config = dict(
    norm_place='pre',
    attn_scale=0.177,
    grad_clip=2.0,
)
MLP neurons of a small language model. Each row is named by its layer, matrix (gate and up: input weights) and neuron, and shows model dimensions 160-319. Each number is 128 + 24 x the weight over its row's rms, rounded and kept within 0 to 255. Numbers have three digits each. A neuron's up and down rows have the sign that makes its largest values positive.
A block is one neuron, or neurons of one layer that tend to fire together. Before each block is what it responds to, as a language model described it from the Wikipedia text at the highest values.

Responds to: Words marking category or membership in structured Wikipedia text, such as taxonomy (belongs to, Family, subfamily, subsp.), section headings (Coat of arms, Doubles, Television, Personal details), and list entries (Japanese footballer, The Boys).
L7.gate193:119087131178169069100129138116172103156144117139096085083099151145113163121139148116120137142116152101114097112114176112136139110093081119122135137134123156122105104126142102123092153108209139175154121130150112092139107146138113148102140112076124160141128097141155127084146112131086100104102141119133166117125116117122132133120164150144146154095113140108081109118113126149164127156153146155130107108109140144125126148131152167150121132118128168114100144112178129162122135122137131
L7.up193:123146092092110077147114104192132080146166133141149111107109112132179146107159149128123129112113106188100105113144125127145139117092106145117123121137155130091126099071075132123117146087130146142154137144101184118151129156149132138078138071124157167147179158097138147154166129086143122065098168089131144137120103124159152125128160121121127100133116145122091119123138147101099154111145135122119144082102118182159132088144150124123106111095124100103108158170149154098119146093114091
L7.gate690:155160124138137138132107121128113147181135121135121146135090140115089175117140149108134122133150169126102120101113126103095164163116098120122094099144120118149110119111129106090143103122127111107148136109124155130111049096122112111133100130095109121152152120125133071097173126126135120120145142097157143147115156087131140089095120155148146160170113109098153129117179141146166145120106112111143076158121133170117159080087128132130173166074119131131106111150153093129147130142121139
L7.up690:134146129073124110088135127141106087140129082121105099130122126126130132157156131099121138101156079133121118124133139115093136118112082136126109149141165123110114138108148111126122171101191125115153082171115121136162116130159127129121144121113106174105130107125182106081150153113165124115120160163147152127126123132147094127074129150156163167144087119155189123125149166131140151113117157141136119151083166108159163113085165094151144122136130129153141144127129111126106128136155145

Responds to: Words or word-pieces giving position or shape in physical descriptions of buildings, anatomy, heraldry and objects, such as front, distal, lateral, both sides, arched, plus many weaker scattered cases like a after prepositions.
L8.gate48:108149150142130123108130147170160088127132150141079123109121098113107149133169081123138106106115128083109103133145105137125161163086154128126149120143136105112150112146148159108148109144091107141128140131146156145106072142139131167084168112140085121066147148108161106133138155133158129125129170150175138128143094114132131084123126149132113158178089127080098144181084134137078156094128115098109133124128125126116136138177124126123139126147082143146116136104137102101123132132131115
L8.up48:108147087179125128123136121128124154167092143117095113118108152128114132101101155123114117157107128099156121080151158121152142060133162139124125098126097128117168101150149134092155086136137124129118128109146146154158093161107150121087124096122114109125125129157116094104089127105160085112083098153136137134196113131147108143139104132144116152163160185096142161141139135165112141131150113152134116170150134147110149137138128135155128145133119127122121090151135141126133084103136118
L8.gate94:166131093090106146144137116142132145157135119134147094136128143157143156134122114105149143070111108091120126151121126104160114137114096142114106104108137153112096100134146115118140158094120127119111128132176123120147138069093126141125144132105141121122111110129103088115172126094111134128109151087158155155123133150092162120102143127146134112143174107140122144136132125152115133087133151135118101108153065138141153123129157154157101095157136147159160173140120114085140113150138099
L8.up94:112179134114112148128144129152156122108133112153104135125148127158147133166106074082140097124135124124141150114107127131154176122122134104120136085111166170128121106127132151148124099156131149094135122142117096130115129095170145175090126125115133147118086156126180080122104134155139112165098135175117115180144105117106158102096085131100149154110103155143112168164102158142162167138149101099146125130153129105111141108098152112147102106139099159120130117135180128086119115120120130
L8.gate119:082177097109118100124141120089072102128146160131128119127140097127132134145134109145120123120146171151124109117123139140138085119126108174104108104148153185109094150163118127122129093159091179112128142094135133078135093132144076136121124115162139142160148166146119122123096169125147092160122142098123181156113138185113175105166132193139148158165152154173160141162143121159110207114165164107137118130112131130148138122095152114137140094121143115165163158153130115105094145118125137
L8.up119:174119113117105160141135117140131153158121148150135072118183153163131143118123133126147112095132129135096121140097128139136121111131153106139074108118091150148155111115182119130094140143120140125125125152142074090110161135121163125150120108131104140138120136117134101128153152132165092107111117107123152101104099111103128151171144156123101187140117113140088158110181134129106117109153100114128147123125155143133139127165135105127164102125105153135121091128121110092113099106097128
L8.gate170:114156113090117130129143142145111115121127178145095124115150154124168121154097114105131135136158192106135135150130148129142122117082105121088126108101162147112094141181132087065124136097113140116095136124108100085089139126156130141126177111144094154128091120135089103132108128136161105136096114108130176121121134166120139099134158164143123121119106102149137104155175106127107194131179155132108107152155118108137144126099127116137157105146123146166146123136143132131135114137145139
L8.up170:079127161090096142145108132124164134132141135118124110165145123121162134186107112143114106151089136106113115116140097152143112112203095130129104085058117097140125088151141166122185133086132107118121143156164142136124128135115139095110089118108125102104137137124135192187134125149134106090158135132116160155106105178122142153125087162170108120134144134133139088103134109151124141148148111157129124130114128158103144091124124149134136133132145166111126131103166126108174141157141082
L8.gate370:113159106088101099110123121082117098104136103114151122117148118064122155176075123142122136155137159130141133150139183129131129154081165128145129106138144127172127174126157132117110130144148113105112115072161131114096153113092123126101165151151122115104101116123111088145148125172130143144102157106111161144102139122090173082110125150090152125148127118131147099138149131141102150131142170125143100119122152092115141110119110138116123129129106108129139101122121099110136115119151145
L8.up370:115125077061093115118124123123171134111168114140162124136156108109148141134157132143114132113112122101099131130127150137130109117111139086155137123134142113116125196142140114128144140137145133154136116088134104103109143091130139116119152112147103132153110111129121117135146126183113129169134162103069168149112126136122126144112092111108140123131081087173103113122138122105101141138120158147122100153161098106106123143140100092125118080109123138157128136143143105133104106105084142
L8.gate499:104127112104112069101130122141103127150137140154108104123114140164122165087134109096153107122159140112105150169105103150143127166122125156081112098118150149089120099180157158090100113151120111059119094123166159129133131150117198172126096128117133128129156090135116148098133109112143141106132110109147157126129174163130119126156145132170139151143143105119127119147162129151100162108134152102109106142106158134117159160140146162155141112119117140135146128101170111112114135138140160
L8.up499:135101118089134112145118094133171121161119168097153124127125124113122150150165154091115098137168126150126116117120124133125132131141116170137109125045151120129137157144145104084106102152120104134129089137128143179157141109147109162132104113118153100100127103145108102096162148139149147110091165063142145101113128144140116166157145129149137144120115114172133159133155150175139152130128130104141128157131161097150153159150120165138111098150141131167117073148128105141086108125195149
L8.gate510:111168109142143126128125142161144110133179110138125147131107097092148157090158132108129082121131135132169160121130120128132116077139078106162143152149176101113130114155112151104119142051145132106182114132136113125124130132063072124124104127126107090131126136127142132116107136118108090155100132189140148152091136132119154135120126145144126120142100187137152115106154169146122119104136080136106097159166101126146130116132143121147128102128149138131109135112132128118092123137166094
L8.up510:126163145129125153152126173112158138103154121114160135181152116099132114130171126165157100103172135135148187123115129151155124102112138159114172140144179110058162177114126146109105134135108138103130112100134112158136140177110149107116118138158129130134118125102114125114138116164099128156134134141125155133095112120075150097157092125150132111180107082109103148144098158096130117131162157137139143162173107099116089151117145163158120068142133132135116189098096155141105102095172143
L8.gate628:110129175134139091141155099157117104146135128114126090086103172114147175132129113133144150104148127116140103126156138115119135149132107108140112133140070193130134151141136126125162163105142092117131115137162123121112125118132094157116122133140109102160066151105108113141135128118110144108132096108158124119128088152148137099128154142127115181186154162165149108123102106140117178136143121085134103135152151060166102105107151143142164122124117117118120159139154083079130115103132146
L8.up628:139130137129159134140114107115127108092139129107172085152155125079122137104121130120111103098139139084181093136116130100122143155118133115110143165149141157132130139146137091099123127125094067116159079145159135109098119108130159188102130136137102136112109143129100092115108133103117125177099120149141137137120110076099128113105134125107141149169107112156171103124160106151115160079160135094139130149143123109153088067140137157106134108146142118174134101123114117112140101126159144

Responds to: The word after a verb, subject or noun that introduces a coming bare verb, mostly infinitive "to" (said to have, revealed to not be), plus modals like would, can, should.
L2.gate195:167127144135172123115136161107127130173179111150140149149101160137130193104121122139088111175147118082103141146118133160137175165148161084136117148165119132130130139126168160123131150136120127085129145146132117151131131114169145099107162159101119106125131133143139144151091095125127129135130111128100085117153086125136113104110112111112115130117143139127104122159116145099134125084098141131148163139159103134162097114096151146088152180157083094096107107175155114104125120113124130
L2.up195:142133108127121122134093123123121109141101108124096202111098142102156179093147138153127140131131140108062154133101134137082132117130176064182157125152108123137105109124153137095102134166131112100141139141159119142185144074151146116146193158102120124136121144153105127150128107107151155113111117120084153106130116111128138128134133108143094138144146141149148143139121105132130104087078103136153129131126099140120118146125152132105109124117105119118122134109165153090155119122145098
L2.gate518:145112109160131139127115102128173133122160113144119102136150173102112130080137154156133152150167141144120136126151133161132122133062086150132134128095125134103112154095140112115161145119119158124121125122160086082100155125087122123097175106122142091124110115137139126110137142100109119110184108147110151144109174117126155181161110122120108118111124093124072119120172172118208157087126091075128133097093128124070140118140163128098123121102146135153107148156114116113086150065145109
L2.up518:154097096121092126111193124175127094098144150089111136136114132132123153146124077115084136145092109145125116090112117130147126113116088118113146095152133139131094120083143145150132149101112089143144130177088144151146116128134124119118085110164124116105117112156149160120120105159135101166132107122124098160108145157128152108156090123154086126098133117130125115119109113110121172123160111141124149101136086147148130130096140125142099135128091147145112095109130116143131097150136090
L2.gate703:129095126128124120099108088097160172133135125142117128127117143123118140139118085120119129145082160144104196094091136154150115136074098146127110085142133150119152156129114087150117106071127133092153157140143113122101141063158168132117138082137122101110108095124131142112134161148145138108118132143165121132156139125118110116134083154134150117175158090134143093147137103165111174164107098138162141097142138103159113143109145096138099115127137131134111125154120099102112140170088111
L2.up703:139142109130141151054159189130129176111116145173129071124165137111154152160133094154136096184135147143131135158118107154143132081109108145124151086138150119095104163105115112127132115134128168079151090136127118117102144136124126178152201141151117123131131111160107153132132101136134107104137094113168157087122109120175163131103110141127102131147117153179142094136081138140183132159123102103143099115118143132140151147147166137114147088130152124168116114122165091131133125129078105
L2.gate817:117148167150142140121096151144099113150125142153124112167147145140137110095104108118136128192113092134107167124099169138154163156114143095142124146150136156157166152155159108120110157088121144117147141165082122158107120141118114139119143123169112124090140123148149143133096138117145109082115136110142155138126114128158127119164133111153097133100089125120132061141148085075145093133126112143115137154112138129101109102129137118110136116132122143129137119153125134154109135147094160
L2.up817:184091145152114119126121135120119100141131151130168109166151131067166134161109111115162150121159122133127158082124137118165179127152157132064128160108165127130135119156131130114109093139126173152145090131097130154121114123151107150099106119154086140132136126104113122141088129143103110126101148113083104151163104182140110158123150128105142136180095110162123089159147125078132123086131113128093124095121161111132152163137191126109092130120126155113138104104074143141097142138079115

Responds to: Separators and digits inside infoboxes, tables, taxonomy lists and citations, e.g. the colon after Family, semicolons ending entries, and ISBN digits.
L8.gate72:173114127083117115135124142098094118086153130142135122150140145105096126109133110170093119123150137054148104140104103101144135120110089117129145105140149165047145149182122139132118108108145119153176123160115122111150088141131094176147069149128142181165086115126155118153127119162143116120106158083166124156127102161154120135158180119131085121100177138135149109059145165181147115120168147103125087150153100111117154127136131109095123100137102137111139120088158127157131119125138176
L8.up72:147092146126143077141160152151126130131139131100169092133122112105159157126125159169097136171114164177147145135166168147134117141132148155152085100128140117099093135140131117127144143054110143070120095112102135110172125176132130139151133114145123138106126102149111141143122159101108121126095152107131076143099102124183147096111105134138127094130193195136095089123123122120128074166126102151104136127163113120119117148141113090120152126144107142122091131132111117112123169118112133
L8.gate104:143115103128151115128096148113118151101149110135129117107123107121104165094138060122158112149113157133182129123077114110140174120158104155111138110157176145118113124132097133133101142142116125134146136131118143138113114111118154099112116124131139161141156128134096156119112106098137085107135193183115138128126127139112119129111118094140149145131107096147098140173116134157133141145134149096142127097104102141137135141131122149118071156150109175116107096146092117122142138136138144
L8.up104:129138141168118108155090117125082112119123110170119113112124135125120178112106073092167114133100150145175150108106078105147115139131133136112100137140153126132111127152120121122099128151138117139091130136117148096124125149155075142091117129130126155138154145116141131094128157111176116093128146143159173138124121132097129072143132114155100140129152113102129127125127164111114194137129132154160075140165141114132082148141148131128105132168108131148121075126108146109127118075099087
L8.gate333:114128119109125099105121113127153103131154070108127132073182074167152115131111157143077132137114132081153130095088119102134160105103137076175137131146136156151115112128171133090112154136121114137101099158118156136128094128129131135113137090146143157123093155122122150126112139171111126127158110150138111106087137139126129101128122134107142111174100102131127121186110128145155110130133128135115146093131143124179141097116121098157109128107139126113111150143097140119150138086148117
L8.up333:110156151109121087155122101109124129172143119117129116112141128069135138136125122118163164151146140133148157129153110074136098130127159123128111172108175157128128129129108143094086124137103127161115143122132139144104148118132106123139118173122158164142128115129107113134143171123123120089156167184092126100108111085119145073137093121141110153138125097158138109162150121141158119168104140121098113127089165139138166166139126131130133154131162104130103109158130078122148109140176124
L8.gate453:143132094108066094113116111194100143146133138145101115127161111153138158129114127095111093154167132122119120138136159139124163183076087124119153148152184122078123096127133088115108118085147123140137119156130160134132150079125100161111134168155107132156143083122125129127134142131091126123096130163174091158113126133096147126115070151146137113098139153105120156154118123120149123122127098104157138099118112170164126081148110117082074124129145058109124098148107119104157098128137128
L8.up453:135120134153118133134109108117122105138139075172083146088109118204141107093149141111114112106140123093132153131123122152128119115125123135105123130131121130114174128109161095111106106143103128119132111130148153147135168097124107153134116110105154129114124081146147132129115115119119089088131164114145091128105123105152127122091113114163111137129102117165112098066154109142147110084110117137106094130113114130153126135129136147106081114155141068142157130137128132115092163115149141
L8.gate705:113119146151143107158123165059103138140112160088113096132147173137145156139125126147123129126112107117164140141120080114163120064137075119158147090141143133126099088098161113140091094067190150117110121137139120134163147114130087112128135129160113159105140090144119122157112122125152126117086149122120122101135129176135168116135155139120109132141149108120113113123119109141134162146139159128132142111156107084121129137138110140171132190104113144121089154103082125166093104085118124
L8.up705:118080089127103092120112159111119128121127142163182101156137121112070164173162114128134093152088119140112120081139127134121156115124154133146157128115151110133166124121106122109146117142148125169085119104125126116145139138135128123137144146138101165101120117107095079098172154158126131129111176116119108144101126138142120113129132108191103150147120073180112128129169123128128166088072085126122132102151104104100143155108138111143122127130114135152126089130126129145127110097172131
L8.gate710:139113114125114104145139111086136112116147114146132098090150108099157129069132107131058130101106087083139141127140152118147112121113073117146174076128166134108081096099148070105113116149132156141161110124152125140151143135125121128127128107147145175143151117085120113146158085109127122135131170095119081064142128110102173125159117118114144115072103058099092132081129112129114110132095136130146122144109111092144131119126142143132135145115118103131147094110127139103121152136163122
L8.up710:142152153120139120125134129194142134127114147134136104112086155106153141133156124128133105124156192152148125113142122130148123142123099143147121142130145172084131153097105095113095128054174136169047082134166115100162136131150116088148099115169144135124160134121135125099139139154103124124116108150164161117130086143117120129108123105118105119102088125119119124156143126136118107146155145156130159123156155154082137155124128153101114143153152129139164130141105114142106116135103074
L8.gate741:121114112127087092117104077141130119168151125136139114117112176119100122120121099129147110144124106121138134107117162103141139092090107131091160148133167175139148087104161154099083154087145137132130124209156161132137132126125093145101101128118124150106114123115109116116119121067115070131147153121138128141103124162128172117161111132136105110143137139131166106111095142157161140138102156141126072129166103127116136120136136135135110165161160149135090117142147128127141125139199155
L8.up741:133048162150079137164127150134168108109150098123110129105109150081140108131163123138121132133090129115143133117141084148099175086131135139166151087107144179159106120119128142112138127086162131120128149170090087123148078137080134100115096124151123168123112149135140126105138173128130122094150135134135087117100096133164172142135116156109091139092124103116169122182139148140164122140140181133118114133123154154092133127149131118118147105086122127148124177155112141132158085130139160
L8.gate767:112117128146110115137131122133115107083126129139135104131087153080116118140155109175135138095108120125154140135101105145109124126069108082143119126125160141120126140166186098099109163100114150155117143163151091141125128157095129093123154083179124140156146102122134151127143147136150129088143103125131148150134121157107150141100135124093116102114130114150151095086124122128139164152117132139115143089134123137094107126146111101115161131134116117104142117093151117104140123147146112
L8.up767:091166122158112120098132112154146133146106128095117127127135125097128146122120110160130116107105085144141074158103133169074097123090176114123125126162155094132136126130104085148090158177149149096154111151146075112133088100156095122155131145135121101140115122131178120137103139158152068133145105152128154132153178100147124111137176095067094117105152127130134116088138113081127153145091148115118089127124102184094068166135146133149148140088139141154160122123130109125183135120102121

Responds to: Mostly "with", "has", "had" or "have" right after a noun, introducing its features, as in doorway with a fanlight, each bank has.
L7.gate413:098163124144113153086137184101147140104149158146147188115123154121085122114102103114135124152115126080126130125147085153156158117114165154111115144116118143138137133155121108148186143130144139120117120082155096081134110160131103122133174126130102170140127083135147104119149143120125109122095125145101149173124114181127129130121104159150132126113130130103123099154141117153131165096101138121134133159137103155133118136085122089146139077127132151150077155130125128104107110132088099
L7.up413:119129108119133134095125102111136146112107124145133123126132110081117120150084157124111158161098120123110115150121108149164145153128114151140107124132118140136118166139128127098117127164126104103167120134136132118144136123162076120122195101151102198089130119067139133120130177138142118116111133113138125119139092113112086145158132175119156110126119114159121107123120175154119141105122125150116121125132127107142149119131125117181160096134112177157152122149164151106138101107159104
L7.gate452:145099143119086126184162141171156098111187123144124093099173094160108138134105189143098141104155122147122146128124087120151114164167106178130160106123135141116160160138120123085167156060131118132099138108115119132135143156100106161068127147144106134121126134092136142137121144087115104138126137088103123122081114108115111130125135117134160130117125093147103135117159123137162134099139125187123096159162117141109127110130148130202174129103128157112140165104136119121140148132106121
L7.up452:140176141141148102153126123157130149101097128151133114136118149098091139137133132108105134107124141055088113127137128078167160129088133085137122138184145152146135144163140156128111122116148120105111118103172133153100129142142091095158160119102157133107128133138108107141159182125147088120115136137139152124126165129121151129111125170108126123143123142134139095137109140122124092082116148093097101133093104116144171125135136145114144138111138122085177134111093104138093141124124150

Responds to: Function words typical of speech (I, just, not, but, why, how, Let's, I've), often at or near the start of quoted song or episode titles and direct speech.
L7.gate65:148141124137115143135102148123113129119094117130113100139155153150135173081132149093150161108097108136120130134114142111161157168139158155164092114172123129187123115133126143115165114125109081102131127135138129145118115159116078159143112131095151148075106148113139123146109086119146129144117157120137129125183155139139128159143121111108155103104139190137084112159156129122149114137111094141109087192156110143138127145156191081131114131180191188162155121119145141160135102135137122
L7.up65:136142098117139141178143128120135140138147144142125097098104159121120112118137101137107095102089102118124107120099091100144134107106118116107132143151154107120176123109122165122134177121099127129147114161140098142138094127138102147140110124120098157157143150091150093086157091147119164145126105146103134078151139136134139118123119095119130112137162113143130170139143109110139135088175101064141120154134148157148122132151089156118134119118193140132103159115078138126114104151156150
L7.gate194:100152142139132144120152103144093098160151152140145090140161177161143150110153147110135099152154117116156145094132105142122144148127077144131128150130124095146129096145140110140147119110105092121134115108098142137108073141105070141127130140099156109128130123076121118142144114151115144143119145139142142132154173150148122092153111059085169140103182117111122153141153110101112162088136122102115099152093110144155065155157102105097149091157136132121144116107182128162100120142107151
L7.up194:114102076123121120096104100096139135144123104072164139161108159077102179108163141107133110084116102107078121131076105126101153145120115141153123113116082123127129137145153160113108151146122120139103103138119140134112139119107140138139155159087150158131150133069106168159119145132159121097087161110144135103122104103109117125089192141148117082130134120115124112128124141115124123112129125114126104106110104114130090094160098159140114128156147150119119144105138116125128093169087126

Responds to: Apostrophes in contractions after I or You in song and film titles (I'm, I've, You'll), modals or "to" before be, and mid-word pieces of place names (İzmir, Australia).
L8.gate92:113113108157135116152080100111081128106135155111158111123124160135083131125129147153134159110115113146103151112069122136127103113133112129135133161123110146143114097146109129104113094102143122112136137092133165168112165166106139090144128110096157117106114149104140126138110106135145122112117149086107104096129116090127120104165112106111110142184112133174141179172104149091146130097127133156142106114156131125149129094138163107145169140100108174142070155130172101188102128165087142
L8.up92:138106145140139101106139099090134113128138101094193114141118121135111139107154118116168137127112147110132133144126159141139138097131105123122131093143144127137125058157119175178129174140140093131068136119167107130140118110138071065148112148171129128135159175143153128135197121078106129144163094140085178137153139155145096147141134171111120093115132139143154121131086160141095165125088102136106103107131115141134101150110103091157149122149143142140109131148121118140146112110079118
L8.gate247:104123118081089111141146091184165136081147145130166175118138148154126151124093127143113135105167121093143076133122100144125125131048138142138130099133130106122122176161150122148109158142143137130108134122121138122133146145116141167143150128119136085125100120131120133153116161121117154128123124120140137136158122098138119126167120145137094200090150123123125109087115115077082124109148127113135143121122120087155161131108105134127163136151102131125098154144116152108137165166077137
L8.up247:125103161098111136165138117121130094119169145098116161127130098163147135122139151096126143109137090106114130107124100109116173125129135122127110071162114186108125137165142144167132128122119158146105146131098145126131101165105101127125117115137112117119118168120099121132076137162116136152096118115147121119195173100110101126152099126120140127129136124123154182129147096129112159107120135171121114123162130121124124102095109089120124124124134157141120138159122124100132172139125157
L8.gate323:150132143131099170108131140130153126140146148127119124125130065160118116149136161127128155127152086135111111085137143134125158106136145145166142170101177131142160114139108125160135143094135117159149112112117157122154092158090117063183112145121116138129109126136152176117170125155142126184097110127111132079128143156128102118118101123138115154128104138103123132109088165154084160128150104126095110135159082163121143111129125151125162109082164117131107138195108154121154114135140166
L8.up323:135169096152082114171090135165126094128143139138140137146149132113136131096095158158133126107182123107126133133133114088093123124101102116120136127115145105138152140126129155184143139092104157138151180177172118123121114126138103117189155078047170111084123120131147108148168132117125156091099099110101115108113153109064145089146122125120134082121104113149094108123106134112134122131087118110135131156141155071164167172089148101157121140128152130106124149121142156130154125133152121
L8.gate460:168117169143120128120129135116092147106096090112122083133150144118137143116154130111119140130102130100098122067141089134113156113131104142143141145106138125091166139163153153126154154124121156090130181146162157124101157141138133107148130128104110123132145114113169113139102167107126145118094129156091158125129130119129093132162144081108114130126130142122128121139088160157151153107130099114124075132121119091093124166173156121132194088118090141142131156201112128165116111131100093
L8.up460:167116115128152140127129102137138135120092124174131096170133164109134143108127131157092103125107130141122162137116126098131161128116128131154140100127139147111154096099076111127154150111108116115148142126154113085078133116116116114169112122168134152110129139119134089132158168094158120161144174121111110126138096118100109156139149122105129127163115131162109108136160157145118109083108112094152115143128122179066110102191156122138155084138128157137083146095162169171152129108122154
L8.gate525:171107141090104130132117134137181115150102171172110089131158092138120130157147091132123078136082120132095149189123092108114122147122126105077143146112147096099132132177141120137126113151141070120142108132152098093131132141120102129173101108138125170111154112132129151126126144142146128105130146182090116094172155121105147083129156151130113126101109148112111135172131143118125126132170132130161121136120138108114141129135136125083146092119110158127124159155141100169118133095167105
L8.up525:181144133131159131072134109103132099143074147082114095147135131100152119113117103115142150083109098130115158167144126137130145132109079127134165150191145116137149098132153140147160143119114121145159061139142124159123106134109088100149132092140114099110138123104140108126143116151099110133127134148082119135118119085178134151149146166124139124141183113127149127135126109140131151135115117128142137117157133125139118139146148123144133136145122076150099088120128161149096128166143095
L8.gate652:120112122159129114106150085144153107105131148107175104111162115133132136137143122154134134132121110109107111157140102117113136124116136144138132143150133135095159134107096101135129100129141143087106107103121098139096152101109120106128095092114084129111115137152192122131124144141177145131119156112151110122123153140120082065178153112105148114194105143104093099145153145104130135141150110110098178144129119141096135150122148148142148121140112112123112147128135157091109077142133107
L8.up652:147133076158125114154143065108112113149123128144110083135106148084110166117187146139121122085092131160142146109172142155105149161153138145105134155188129164120112131107141146134167093101125082155182120158123121116120099146123128148159138091101111144145109124142095117091128102136173124138135182112142125121127126152143116145105099091148173113138125109121146153154132140118145143111117156113111116118154138138114147135121113124118156125150136082128103116129138155118129112121126143
L8.gate717:162138119116109119117138099102152115112116110150123125107100146152112143129137137136109108117139093125177145160133088115117140130078159128150146143173149121087160096094079144141127148153113192126140147133083146123079143153118079121113083151096124148147095075148093115119161140102072118111098154122142108163102147128129082148140114129136143132149105147132088122128143109140142098121125140086108101118146086165136132113155103104127157122130163120119116153155116137142168068146134105
L8.up717:125128152158152120119135155107166088110125091161138106123116134115131111124128115139082153126154137150104160120133126122132151127121124107160115091119128115134119089140119160096121152148115152145140155175119184153142105124148079137111126108168130142125097123101109141101138101170113117109146146195119154131112101165140089125102146109152148149177075103116109113151140114100144160072137142108094115149167177127129147149168164123162129157104128111137157107150116104125122110099150127
L8.gate802:145133106157156116122164131139127139135147092167169122141089142166168158128132096100116142140127135103157127150176116133074140092151147139112162123159133101152088115147107137137174157143161116108106179091143144156153144099174130128178118158128125095085136128122132101132142100149141165116109120109136117135124118183165113131127121154183153128175127131151154103116122145124096152136097158124116091114136093115120132113091099085118105124180138136111113149150133099094109167140106171
L8.up802:153148122126121139104130112137142124147130096129104154138194108113135112167125151096129101132142117129087130097130138132122091121090117138116094094139147134105160155159124150099097166142154143159154123151066145146127148127136138116169148163151116078121161118133143160132105145094135135100119138195103123077121114148144120154129124112109156134125143122133085136140143129097134077109109110119080129111123117179105129108140146102139118188108088133108077152166102085162125141161105156

Responds to: Function words, mostly the indefinite article a and also of, for, by, from, opening a noun phrase, as in "earning a master's", "Academy of Arts".
L2.gate85:120128077107111104113143147161109127120149150146186161094097138128148104121158072158144138163136137151162180131204123123163109127091139143163132094130122110082118154122117119067128128120116116142131103075111122110142112158095112125090131109149142132059095126129077145140118128111124140155148153082114117155092193148101117112120101106106137112155096100103095149150169165120126162100142152146133102119087135139146150124141120122155108132152099159160087105146120085127102141123109143
L2.up85:163125139158131082117127156130124111107147181131158150063097104118116145118131094135144144154119141082114160136105124133114100150117124126132165157123157109088135117175130102123148118136117118118145192123103158140120170121147061117092123099151075147098111149146110186132133128149145131153148157124134171118124141132116137163121098148078117110191124116098111123142132160155125160125144113113151110106135093115114150144136117092133098125098107136134122093129131151159128167105103122
L2.gate529:147097158126116160125172097153124150115126097093139140094124129098122109112139143136124177153191131104161120141123133118143152140138129126097136136109140120127103101130142140145124090109124124122114131109160121151156170161117158135144113130130169147136140111125165116105153144130122120134137118171108088092146078120111106161163115112129129128107126119133122147070116121120145115115142165083124131106143112106160157107135153151149131173131148121105117160113138126170141127094137126
L2.up529:134169103134159143165095151123113165086154139098173160101125081148110114084105140127071132111157119143123158171125140140115095133147090121115139150088109087140125117104113121119096073088139091136127118170142128184130120147134134160147135154123154123092131117126128114158135100106142141118148124136100104110123051103104136117136119138120111106121116145155117137114127113164102117185111147129121126118140104129101145143121190130159117124112103151158119165130147130078115127122097088
L2.gate663:118157151121154164130148129145121141082107114110149186152146112085090126151113130104154120135159116123106127131102133089174130109167110121138129177104155149107146110143125143142170109131116094154131120119131134140116091142130132141160122184161089150085130138148154165122139132152115146156132122109119174151139104127098138106132172095138122131090100119175185128100147097141141131112142111112147062147087097100092132151101138156124121116191098113156156119117155124156105076135102152
L2.up663:108154115095080106151100144101112131098124108127154150148138100172142118149163177099122087147154137105131128154121132097106104125155089139114135163082161143111098157160093155157137127138150129161147114143095160110117110122118149116131180185182133147114131132121124099123165136139117124109131102124124148122156088152097111155130115106114162122148146121183156174153146180108163075114129101143153064136110066103108169106099115139117082111185106136156138144124091161149123080139128108
L2.gate720:113124087150157114128148142123094133110133129154152153153116167094103114126106117163129128102140173110124149136134167140149154124128175161120154154184137061107155179090136120065113126129140171138122086163140121135119141149112118137090110115141128161072147128140178118135141110132108124136084136145132138135095109127170142096184133175092143098121106120093126122101169155196123154104122115122137143143117123128130103122101133136133143102132088148132110180172134120141116124104110152
L2.up720:145145092139112058170156106106170107096126164136148139152104122124084117089183138126155123087121155128116128104132129134099158142152154152102146101148149148104134128134120142146113111169118142137118140138124138149137149106143175163112139094123127186122165140121153162141118162111116152138133070139160096149133123144122125125143162134119156113123159102123128114118132149187126173081123114118149115137090114128137136118140155117170088124121100121115078141117145096116135151152121119

Responds to: Semicolons separating names or values in infobox-style credit lists (Produced by: A; B; Songwriters) and prose "with" linking a noun to accompanying features.
L2.gate23:121130135099155105088123147130119128123122140108122163114140094091094134106126117127177176158149120080135142119118099139163151173139090085152126117072120119106099093120117138128159125154111103124130083137141146146100161136112144171130121110122103138143092124124137125140119100155128107122123132075161098112166103146177134151118120197144140102151132080122108106121174108139116153172137154183108101160114127133133107137150113145132134113091136117127116133159105092123104143133118140
L2.up23:087110118127140130108113133129111112122168190109104131113131104142056146121105134120166174167129129086100125143149113124164170147159151151112116091103119148094123106090139154115121108127123128122178132111186188111123143146107131188105125131132149132100131139104128123128105110144101146125082118080150102131080121143153174171135113159149146124151094088091081099115155110127126145148200122147098135138100153129158119128152131157158105108090127114135088114150107106144113147111117130
L2.gate182:129109139125113144114116135115143075105133144149152124168119127108125128130166134137153141139066098121150096120169116148138135126143089092149101141137139120129119152149125129117119095157099146107083151126165135094147105117128151122157137083117153124132121133097127128166137137151180100083123131101102093099146132102136136104110134136107115160154116182123114086152138084163097136109154095150171126126135081076151074172158140117167124106134130155150102126141102142205142128126157079
L2.up182:152083123126116109135143165155146110116109109139120120117136079093175128117104084133146134112123138160116090117082105119131119097168091153148130144130104118190155122134120120134098152141165122157119085123149107132101102138090106143146142156147099101115139152105132115103092125145137194082136154127123153146108090188154099105114105120150099123152120157169120146140127112130124163094137098124112152102187169190136170076123154163107184116112128139139159142123090108142123087141151117
L2.gate747:140080131100127099119134112114129116122148161156138101160112130080122123099132170149128161072135128063117157107135108115147136105153127110116118150119136136169087119125132109089128153122151114125132115105149141126138135143135086127126139074118128155160113171107104127135137117119153152140128122129123121118048096147156128129149117141125110186149125141094155101137104181115108152138166144121121135121135113087147151143115150210117138098096124126150106162137102109137108125132159054
L2.up747:114079148130163127145144125157115124128165144135131151117119143109131154138110144145122148098111117101095147156124141130108117113121105094098090128161118133144133139156136100127080111133167142113154145124149139143114120108136113150114140098134106135107105121127116130146148152148120141133161133126153111113082076146139159145142134167101133200115107139094140144129104157062089192133176129134151129124154188082160158112141092206128107134113118101144134146136172114133089123109148075
L2.gate770:133157118124140113108106213115134111170130173146214163119147080138119125105141122144080110113141147093107140139114148142155123156127142066118155145138114106151124134146124121158142136121149074099139146105114083124135077154109127129108138159129140116067129141121145165124096113107135177108108110148165108137139083096144098133126177138148102112095148133132113139106098088138136128139116110127088109132135152110142106107140183124150127102130078135151119167157116135087160130124095133
L2.up770:142150143095110117111076150093144121143130124141159155127141103164126116113189108121087108114132132125136143150141153124159134093150134093122167129119114103145113130123118099147156141108146096097128144102149099150114107123140121097125111136137109134100098083124122131149122123118154140122143107106162128155121073068107105124105163135156130118140150188135139127122136094130133163117105128135105112130133130137143118131151170127117172082150077169149126149146089136098123148080141122